From a checkpoint of a small transformer trained on Wikipedia.
Architecture: RMSNorm before each block, rotary positions, no biases in attention or MLP, untied embeddings.
MLP neurons of a small language model. Each row is named by its layer, matrix (up: input weights) and neuron, and shows model dimensions 16-111. Each number is 500 + 25 x the weight over its row's rms, rounded and kept within 0 to 999. Numbers have three digits each.
Before each neuron's rows, "fires after" lists the tokens most often just before its 100 highest values on Wikipedia text that the model never trained on; "fires on" lists the tokens most often at its 100 highest values on Wikipedia text that the model never trained on.

fires after: "–", " the", " ", " U", " |"
fires on: "2", " University", "z", " ", "ust"
L6.up264:539455494501498472484511501496489504481503483481512462500538483474481530461461440483501468523495476513517512466511466508497474507480565496499483530538516506493471507504457516490494491513514496525481494512478488518533494561493550506491572463515496537511476556531465474508487551481497486490

fires after: " (", "-", " \"", " F", " g"
fires on: "f", "t", "h", "it", "e", "sh"
L3.up591:504432522494515499486465523512545505499514520522496499512492497517485536489502521529495512474463514509511457508448495549510504500460507496491523509453501461474506482477481499449504507438486495535468561522523513527520511492459458515518479488479478463511503527468520552506519499515484513488

fires after: " "
fires on: "1"
L8.up351:487481473474482536525507549545472511497507498517465488517550496545475516474471507520524515476505483518508496517533514555520501489503536502469478528468513515470465497529496537467567500525497531474521506503513493520505475518499504517470524498537500495499438505468532491481484487485466495522

fires after: "\n", ":", "==", " |"
fires on: "\n"
L6.up818:492474517502527479498532568496504516486528437523526518493553490473487485471510510521509501522517497458466463497546492523507544480444544486539515512542504491488524459491481511473500512496485537513415505497504476522484514465499469513536498512504515453513499478486482505473443504434507539479

fires after: ",", " |", ".", "8", "d"
fires on: " ", "0", "1", "2"
L8.up93:492498511481504441511505514497471556519519506497468499477505550491490476510513476505509505511494466498497471479476475543539514513543486477505520506493512426504536494538499445482506475491507506477492511512484460546520517499488488492508519494491522478488518498538530514530474505447506475504

fires after: " ", "9", " |", "8"
fires on: "9", " —", "–", " on"
L3.up83:563454508514528532503487508502519493476487481546518496495522499532484552478507519485548475447480459471479505511511537503511525522464496542517522502531536488484497477537486471461496480502481501499491516492511454518484489522529506482464517473449503507551469458498503526522488514524472483511

fires after: "|", "d", "-", " R"
fires on: " ", "et", " Winner", " Number"
L5.up791:505488482508515520533545507529492477511529513493487429491544504503449543546509478543539470501525494502485498477488472477520509506476497516491507506474528495516465486495470507485529530509503490536509489503543540506486519520505475497527499475529477493498503510503460551499483520463480510497

fires after: " ", " |", " the"
fires on: "5", "4", " DF", " life", " MF", "6"
L3.up329:468481529522547528470507507512509515478519564483488483479481505525496495526480435487521482475493477535527480470476525512503493526484520482471475492494510489472526494499472485500504488478509517524524534485453535531515481468517456493459520486512512502535467546489516491518494528505502480497

fires after: "9", "1", "8"
fires on: "9", "7", "6", "8", "ing"
L3.up239:508469515541478529520512520542540447498488510495488526454513536489516477496515525496510511523495484455496462517531484525495457543481505494451515515498522467512512411528484509526495525488523481476443488556487440518539506458501506526463564451479531515471472501491533480502454525525482498503

fires after: ",", ")", "."
fires on: " and", " it", " =", " It", " with", " Ch"
L3.up243:462463513489541542489462492560479510482549503461527479497495513545547523522533478480505480483512488452471480499483521499521503482523466488491495493497500500499481474462481455484558502476504485531490553484498549514518522489493485530506511521511550546512489498518540485526485505509502460528

fires after: "\n", " it", " It", " which", " Website"
fires on: "|", " was", "-", "===", ":"
L5.up545:503518504517507499514465495490473466446532454533527490479479493536495492486485527482521485510489567537467503476444460484537506486498503499510503508455512475501485482479495490546446485459494533494477489547471506530496485484471490479500479498484510478506550496534471489483485529504507476533

fires after: "\n"
fires on: "|", " |", ";", "y", "cy"
L6.up961:493480504502494498472480534487488525482499492502518505499523515459519499497474436472511497509493526504490491497487482521512514513473468505535485535479488497497448492467386459504568526490509479495500505514538528524528482474553487551473516507484495522490519534548445514482511519481527473530

fires after: " ", "1"
fires on: "1", "2", "0", "3", "ing"
L6.up843:486459495508488537455533515498530515495513493504537534498541524521506481549512494548504517497483506500502474502483552501560497517500548499477481518517508486488503536513484499507516517506487501485510548488487523491521492502538519467499481479488489477518473475494443510533533493512478467508

fires after: ")", "8", "3", "7", "9", "5"
fires on: " |", ";"
L8.up706:504508499482500464511465531524501486477539502511441517479495495479476491527468537537533514543484501504516479496511547543519484482510484484499524474491490477497489500523475494483518497520494523515501517515469486549526477513468513550500515525553492514507492505481491526428416502523537456509

fires after: "0", "9"
fires on: "0", "9", "op", " the", " The", "che"
L5.up217:503494504513483498473478505525504512463511508450477512493554500466540537524488479455510477505504510447492502500518496548489481511506493501464487535492504481464513464504480499521481504475498517526487511484477496545611508476496473522514549488517462501487505469529479491528495523511483495502

fires after: " |", ",", " a"
fires on: "\n", " and", " with"
L8.up778:496446501449503507472519507501439518486489473457504510503492502523513519534537481516530499498485455492476513512503477540524476441527513531509489502485483512491490455530473461487446514525501548530467517533506512535505485526460455522488528521490528500501530489523501508511465487477492498501

fires after: "\n", " the", " ;"
fires on: "-", "|", " United", " Deputy", "ian"
L8.up139:456456517426478526519454473486472516478523493506488481520540529498490500479471471513540491489506495481505478498484511494501498497416505492508537524523487472459504464522487507519532513480466492491461493512487499494530447507512498492502500547561507493459497554501510539478487503489537486538

fires after: " |", "0", " /", "^", "″", " one"
fires on: "\n", "0", " ", "}", "_"
L6.up372:492487442449517505503503501542476507496529507485480474482514470505527525510522497455500487455488526494531469467482449515499534468512573515517510501520505477510508467502467512471500555480491512508453512494484519468508498493485464479512516475533487494492504537557495538470520515517465475503

fires after: "0", ",", " |", ".", " Pr"
fires on: "0", " ", "iv"
L8.up900:499446504479471542523492511519493534481527516477498542486471508494485504473533496481534492493483508509533473489484489509447498473567474510478499505486503472510470486446472497489523494515492508477493479473526474471524477526474525465479471520501479502506472515540501452473501488518480525502

fires after: ",", "9", "8", ".", "7", "1"
fires on: "4", "9", "1", "7", "8"
L6.up986:486501489490499528472530489521499511474488500460491546521446513489465476484510452488483480519500530502522476478497493538515520519523456471516497472527517481486500488501488482456535528467504510484493488487543482474505508506514521491457479508506472553512504481459493524479471461477486517487

fires after: "\n", " D", " ", "D", "P"
fires on: "\n", "om", "3", "b", "B", "1"
L5.up215:460515456491487503515524532466500499517454512540516517472518446525459518527506448509529524500532482492485519502470495503523557486516533472491477502534556491495505474524468491493505547505484499496509511505471498502501478484483497469499493503505510508553464514464491529523450501484459466456

fires after: " ", " (", " s", " l", ".", " variety"
fires on: "2", " of", "3", "in"
L5.up785:498507537494510499522519498539478467495489501483477541496496499500517510522514478477505484488508503462455486491447493519462478469492550527509522542477520492513494471512512479471525506501450535475493504484502490516514488463473496497481537530570508480487491535455511510463446487491442511495

fires after: " the", "|", "-", " in", " late", " early"
fires on: " ", "nd"
L8.up412:482449468479528459493529468526491466498476483538469447529507512507485530516483490500535494483494485491514510456523518550505491505417487499493521539450508499516520498519491494495496503514499507538499540494509532496518463517467483505480465502522509479554462511501508494477510544499511494526

fires after: " |", ",", "0", "|", "\n"
fires on: " and", " none", "0", " —", " ISBN", " Total"
L5.up206:516526478452503471497493476496429560512519478469481488494519475510483543493506496521505486505480486497481493496497464549521512495524534488537517508514494496490487513497511495475510537540526495502497511432477466496492481480485483513516490452461558478499483521479457545501458531475503483506

fires after: " St", " W", " one", " some", ".", " number"
fires on: " of", " ", ".", "5"
L6.up778:525543491516502514469460510508484482468493447500495518501547485478476549489503495544499495523487506498462477504543444533485528471502520519522501470490515492489507476453500483496482506491515486545455523517477471512526504463495494532491524503499476484541472470515477527466500497463454462490

fires after: " ", " (", "3"
fires on: "1", "\n"
L6.up177:468450542492468529511515583500549524485536501481504516499492501496483507494508490503519492486471487516501473502476464552509465476492545512484487498494527469490472532517489524498536482507507478522513528477493501486521539488522471516494512504517511538504511512482502525522490504472509476489

fires after: " |", " =", "|---|", "|---|---|"
fires on: "\n"
L6.up962:492525474464526520503545523502460518468532481518500511498502494467507507534506515488507522535494478481538484476505508520502490490477575506504517526505512501472485489548512529471490497518497558530518577470480522490468498467461469510516524486517517497519511490516482511509486575443445491518

fires after: "2"
fires on: "0"
L5.up905:462518521495496548520499491482497446500545531493495531468484510478514550498477506455493462502516538466491469505452531505516470504458512484524489535467504482516494456448500527502502509529513511485498532482501523510534476479479521504449515542504487543528524499527509494465462515446516508542

fires after: " one", "0", " some", " two"
fires on: " of", ",", "-", "ig"
L6.up873:493478498480490497499493503506500458480499481485495507466483437503502493489534482482497498493515518474507459534514486536510545467556500488481474505501524476465480485515496554492508527508466468495490534530519510513499454466501491524506524539517482466476503496538528478516481497529466499555

fires after: " ", " ("
fires on: "1", "ation", "on"
L3.up905:485497569516503503480511484475483481465505527481464501496454485490537486496449478458530479509493526538481470520480504505541495468544508485493504504533530501476448518517468478477517514519471476517500522505436510497508495455528489502462544539528495510512507474477494489473492516476508482534

fires after: " ", " on", ","
fires on: "1", "2", " the", "at", " class"
L8.up299:489468482453466513484488527511453491493532496514521541461532490507438507518476477540506481505462522510473483502490515529530491431493507457530497535489511468483473527496497494482531465494494499508521513455526494481515497500486489495523497491481510475516479484458487498514458512462521504487

fires after: " (", " \"", " C", " g", " b"
fires on: "e", "s", "p", "t", "ed", "ust"
L3.up37:512507473500504545516485527526526503497487485509498532462528489527501565536470494510528507497497497476469467486503491513522520474472506468482493519466516492456495505509503488495550467484508541524497529512508449518493529502472512487474523480453471520506505533490505511534478477485496512493

fires after: " |", " G"
fires on: "\n", "w", "er", "end"
L5.up929:524471510503534510492476534513456519534504551485548502501513509496524556524549555484536534520449481468497470531490467511521485476477483493527517492504487483464493474484492494530501473505471478479494539522510519544518512493491478506469529516502481491535476466488507524490471516493492468496

fires after: "1", " University", "–", " ", " N"
fires on: " of", "9", "0", " al", "H"
L5.up668:505546509511507442499524504534500471472496491501510479482531519520506505500491520533514514488535484526480532461486499501502481520487480531535513513498514498475504524461505501487515457499514531531453477445484471502499500502498480521485498509471484525541485480487435565489505456465483533502

fires after: "–", "0", "9", " and", " published"
fires on: " in", "0", "1", "2", "6", "4"
L3.up113:515480475447506506514507535450468545507523488479525531473529482493480479474503490506540506516505508494507460507441503522539549482494516509521487496547532489543510521472464493503445480490482493473501521503483493507563506453508510518482474495481466501536524518528475483508447523511481492506

fires after: ",", " in", " the", " a", " May"
fires on: " ", "r"
L6.up816:509500511546508517499528509493521513477503463507487526504520499520460510472466504477538494562481525519468494466497479545507472451521500475475470510464513492458474480514465496461502509469482451473484497472500539495512510477527495477466500479498496493503520491486524493495477509510515449550

fires after: " |", "|---|---|---|---|---|---|", "\n", " W"
fires on: "\n", "ake"
L5.up862:456489479487492474465536517469523527520504469499553494464530456518481521495537487515518511483481501492487531507517505519480514454492516531504493485492543457468465458512467508529510486512510528506490511535456446498485489519492494491523516522512461480528453438505517519455513502495492490502

fires after: " =", ".", ")"
fires on: "\n", "==="
L3.up112:494490509496504500496535524530501490490505525456481491512487487481489500502527481489480519504544473454482521551534471548497543479492513496532478473497551488489492481528530447495496496481515491539485515440459514470490508493539486483484505480486550508457445488509503515528478491486423528476

fires after: " (", "-", " |", " \""
fires on: "f", "d", " R", "D", "N"
L6.up618:482480462473485509509506492486526515449541505515469511454506496553452540557463508491510510469515536474493483504484507498511531503478487492486544537495520508482436463475512493461527469495533497511502528516503528500512525514540498480467485505523546481491512505483501514497468523477445495530

fires after: "0", "9", " to", " |", " for"
fires on: "0", " League", "l", "9", "1"
L5.up369:518513467486512500477495525462554544506471507472479493477539522448483535537475477493522482516478490492496484507528438487522509550468522474521505526505505482538492490496476496491473486499546497485500555525497483519516515467504475515484519516481508514510483494475494481530488523475514517489

fires after: " ", "We", "l"
fires on: "1", "2", "'", "r"
L6.up536:473501517493448562516474486481522506472492496500498549486523501509520489552532511547517476512490496495489456585497492493470501488497536481510441481508539426507505524483500500528496479498505459493498496472477472512520458499504522446506516488539469522516516490481482505510489496489463481501

fires after: ",", " in", "-", " August", " In", "In"
fires on: " ", "0"
L8.up414:490474551517475492493527481480541467487501520514494510512493499517489507483486453516519477515495502536496487480479510498498408484466511448495454468498499471482484463519454488457501536490476540534516550506508505490479490467502522499482461526481508495486468515484444511474475553482501499553

fires after: "1", "eder", " R"
fires on: "9", "ate", "st"
L3.up399:505450490472480512508496478535517536499493532503470498465542491523500477510503461494514510465478492512497499573505527517535508494513488519503532501506531468489481517488501499462523454503486516514519487528514488530503503545555490520513538481451494471538527502493474521455494488473517497516

fires after: "1", "2", "9", "8", "7", ","
fires on: "0", "1", " Italy", " it"
L3.up10:518477498535473501522516515508515507505480524433497513504529543502515494504498482509485459497460528473482468544477471503536496514538472512533499510464512508416497526514514495495460535467496485501458502506533555527543498503514520472471482517497503525541485510508477500512509561512462493473

fires after: "."
fires on: "\n"
L6.up252:503463497488501514478520509503480535515461474459481484511503423479493541503515553497543550488471486485482521516489513586513490480482517475457509498538524491484486481533483470513523495501482509491511507489488494475504498511538500435478523509475539487549464495495497538537487532506496459487

fires after: " ", " (", " —", "-", "0"
fires on: " |", "6", "h", "ib", "ip"
L3.up201:545515498475510537511460537499548506469556444505495461483512501511525542499491475552511484453489497505480504506507491510535509525502506536490513469484518495517493512507543526533490493526554462504415468493529480510551533530504503513511513492507468496501506507544484537496463507485489462458

fires after: "1", "9", "0", "6", ".", "7"
fires on: "0", "2"
L3.up1004:542506502500483501536521507524471525457484496473498531479519531518496526516511468492466478519501474477472482534460454511540484502497509461550539507477512520501473521425486458477542505515544542519436498478505499513529508473510504481477492548509531528515481504518482529507499513498471502501

fires after: "4", "8", "7", "5", "9"
fires on: "4", "2", "5", "inals"
L3.up595:500474531545488469508484487454450509474518496494514472488485495484532500514573472518484502520511521523510469489529475568521485449468507482501517479555495480507522452514509499508467558506515466470483537512494490522526485486501503504506469515516485462500499504484505458468514535500518505498

fires after: " ", "\n", "-"
fires on: "1", "2", "3", " Release", "8"
L3.up970:506472508500489495494495491535520515462496526493485468450496473502543498497482499529515507498515495537485479522518515482538528487511533523511551581501534514484493516505486481508539461560469542508524472444496502516505477518498502515469480519514504495509492478544479555444506511435490520519

fires after: " |", ";", ","
fires on: " ", " none", "\n", " C"
L8.up592:449478493473535462487537504515463526454541477498480475489493487494496489517540526494484502524474495509478423457527512516513477481503505518494510498492490502455506513535490532489476554502520536510476532442498477493509453516466474514461490486492499518503501507503514466503457514463479502548

fires after: "1"
fires on: "9", "8", "7"
L8.up955:517521538482509489502503504496544445482524502468484550500484502481467502505483418456510488490516476501482501480508523520515514504460497519516468523489522521480521507517437504509535531517478507525457533497542494501495485504541459519508487515508487517484498469479507529530469522485527533518

fires after: " (", "0", " \"", " tem", "."
fires on: "0", "d", "n", "c", "s"
L3.up408:550507504508467520521461542520495565512527485484447484494486495529510506527511486506523458475494481486482436547494506524476488483477487489506489524472513465482509493498510517475502498490497507530489530470501479523497513517470427492498517478497447487503486535456511529465468500506487505503

fires after: " ", "–", " the"
fires on: "2", "6", "7", "8", " Gu"
L6.up475:530505544485458489494529520504527507504512504518469470481476500502473512476492461516536529508419513515485414499493459522511487521463508503534473469522521459534514498485480468484473516520523511494489522470501531492488479485501496477500505496515508523515507505498455493526480528503475451482

fires after: "\n", "-", " (", "|", " |", "4"
fires on: " N", "=", ".", "N", " ", " rec"
L8.up533:526540448511499487534496473465482543491572492447475518483490466519474541543463496453524488494475518505473508501508462511515486517482463513509497517503503473511473495548475534519519517535462506475503497452503491481519490482512515465501497449500471507530485509472490529489522504492454467508

fires after: "2", "0", "1", " ", "9"
fires on: "0", "1", "9", "2", "6"
L6.up173:489515422490503495474532516536551492494494477469459487450515466491490547536475461516503503488528495500500511507482486477545523508500478534508460535529521445517502474512502492522484505459504512481513473489514494526544460484513495507491499487507498492517490471478509491490510509486469493539

fires after: " (", "-", " Abd", " C"
fires on: "L", " b", "b", "B", "N", "3"
L8.up448:494494503478509506497510560538508484503503515499451506467483526521479523527534488476515514490473480521509513466486513519537515527475463520498504531497507506496515478504470509489544492503509538510518542462513471502516489493518521474495518511493511520466503529526448508505495518510506523554

fires after: " ", " ("
fires on: "1", "'", " no", "4", " No", " "
L8.up483:506504534506458506535499492542485513538494467471455495524479502539476498470514507504498413479494482507481489506493471515519525495483503464467520506513504494516509485492508522462483526508491537517496487470493460516514462509510538539541485491536526540510505496539497484512527451525502502520

fires after: " ", "|", "–", "0", "9"
fires on: "2", "1", " ", " of", "ic", " Elect"
L3.up912:459513443492472494511512504550507540522506500502526493496555493484512484495511451500481453481504492511528474502493488480502505492476516481495543556513541492509485494471519493493531516505479460487520521502509449525516530514488510543450509490495520476533500509487471553467494564541504457502

fires after: "2", "|", " |", " reb", "b"
fires on: "0", "el", " Win", "un", " W"
L3.up375:484487461489503532537508533446543518479515498486495514452504479475515528541513493471492520487493501551495525545554471533496498481539526486499495499472522488472496523516518478519524509483498523510512527483510528492511487510479494530494506456505488556491506500482441537477559543473468488480

fires after: "2", "1", "y"
fires on: "0", "9", "cer"
L3.up283:472492511488462476526493518461476506489488487473526537456478491518513490533511501487492534475514545509517504491488476513493503503513476503471494537512540483484529491489470495505520509505464537495522532517453491532518453503529489500452516482503496507472536541495486506557477453524492497511

fires after: " R", " W", " L", " U", " Re"
fires on: "g", "ud", "y", "ab", "ed", "id"
L6.up452:503471478478498491505521545467474531515516491532487495529484504497514542529551474511554541545507543452477472468514451501503507487488541489475492497448522502489480451483471526529524507510499471468512533487499480553512517450556485504463540526513506473506446518471515526496490542527488488473

fires after: " (", " \"", " "
fires on: "h", "p", "a", "9", "s", "aged"
L3.up509:576479474515500478519509512534531458514540540481529495475521532477492504521507505502508520496492527503462495487439472522509446502530469489534509479481510509473472515531515483515489487489460489489438489489477507524520503507490481513505493458510491497507480476500517569515488460505467499525

fires after: " ", " on", "On", " fl", " On"
fires on: " ", "2", "1", " dis"
L3.up108:525488522486503491539503495504472492496470501502495541495544473497511519520447488518505501507471463523483487516516505518534458465493494512485517483500513522501513476498523512479545467485520497493452486475518481568507510521499472483474476484505502510552483499481449552498535464478444496508

fires after: " |", " ", " none", " ="
fires on: "\n", " |"
L5.up244:520510533495479509509502517529478471516523508441481499493487452489488504514532476481531499501465483494478491472502518545528474519535517504492521514459507432501487482489496460468510527518493528477476526451535530525532516498488487504460517462492522479483504539527491492496487546515534521496

fires after: "\n"
fires on: "-", ","
L8.up304:483444486474535521524509489483486579476500507529500513461543521490500485518488477467517503539494542513499449491452487503443497490486525480552490544481497466449461506451442460464520510488465516495500485492495475469518524466504496460495538531533478494493498492511482519536488528491502458528

fires after: " "
fires on: "0", "\""
L3.up479:513488498494515489516513487508494474484501508451504493477529534494520522502496508482534501493482477496503464520471455499492462426548509461487497468483507488462525497477470473561489502429478515462453542495466513547516506484520487483495529518501509523499484487508493542512501499498507455510

fires after: " ", "."
fires on: "1", " from", "°"
L5.up831:478500480507462490509537505548466500472519529471514511496499521503532521484448500522536448477510526499471470529497495487520551461531497493502529514503498502478485524506495532456489520507443475535503513521491456526509509463500506520474502526518527506550502467485499495475506492521510531532

fires after: " |"
fires on: "\n", "/", "–"
L8.up115:488512476498513443466548509503523537473492493459517476524525468518484492489524523472542525516482506484534480473474449540482519492531503478491526488516518506537527483528526462471464535481494564521495540516517532475511521476501454508515481485473492484522479492509452517481465497448496503481

fires after: "9", "0", "8", "7", " rec"
fires on: "0", "9", "ust", "7", "ost"
L5.up234:513492494462491506491478492495471503507495533471489485498544500504453513503537503487544483495509497484503488518521506513513454491481520500522499523507480465430524457536511520457498451493492523488499534470552475527509472449479518512476514483508515506535488498474471516544496555494470530529

fires after: " ", ".", "2", "′"
fires on: "1", " of", "5", "2", "6"
L8.up882:513493480508491487522517466476506491456513486489448483490541536515460485492498542518485488500512518506439502475526470539471475471510496486516565510493506449460498540509507489461485443467500483464465524493519471479486472474471490481419482540506491504537479471503471539520556532521477508508

fires after: "1", " University", "9"
fires on: " of", "9", "3", "4", "1", "8"
L3.up110:524531486502480495489500498531508515508560461528499503477530521546510507534500518512544488567505536489516446525503551501511476502470549511545521520509528460474489514461493526469463503463513566515523492505493458499512514517486499484481520499469494530525507510480519507453485498466500509515

fires after: "9", "0", "4", "f", "8", " cy"
fires on: "8", "0", "4", "le"
L5.up63:502553479537502516473506546490532548499471538481465493473545492484499536498486472518525510501480531511531511540537522510502530524512485466511514516522520478492489506481505500514530492517525511499480525542496504567527444540513523517499531463533542517503482494544504538501480552514507476528

fires after: "0", "9", " the"
fires on: "1", "9", "8", "2", " based", " the"
L5.up108:513460472487493515513497508503504515496481541511471506495509531490465482514540458490558505504468473533533512508471472516490460481487504496487494545525525475473492441485481473534519523536516526453517521511478526508525500477483483488470551450536503494497471486545501524525483515517507505495

fires after: "1", "9", "8", "6", "7"
fires on: "2", "1"
L3.up134:518444472498519490548518516504454536526462479447508542507511523519501490467549461480498490535477496458471487521493527495491490458481534531503554517520526499499485481437472474444491477503479466475532525533528460526490537485495485502522524522438471535525486516522521492475513515486498521478

fires after: " "
fires on: "2"
L6.up33:522464541498504530506522496531501490515483511506501541518456494519500475519513519493517486507514477496455501484482505490510480465477522482489525504473520507488471488488532493476485526507449521516509499489512471498494480490521514505504481476507516521522493525500490472484517541521526473500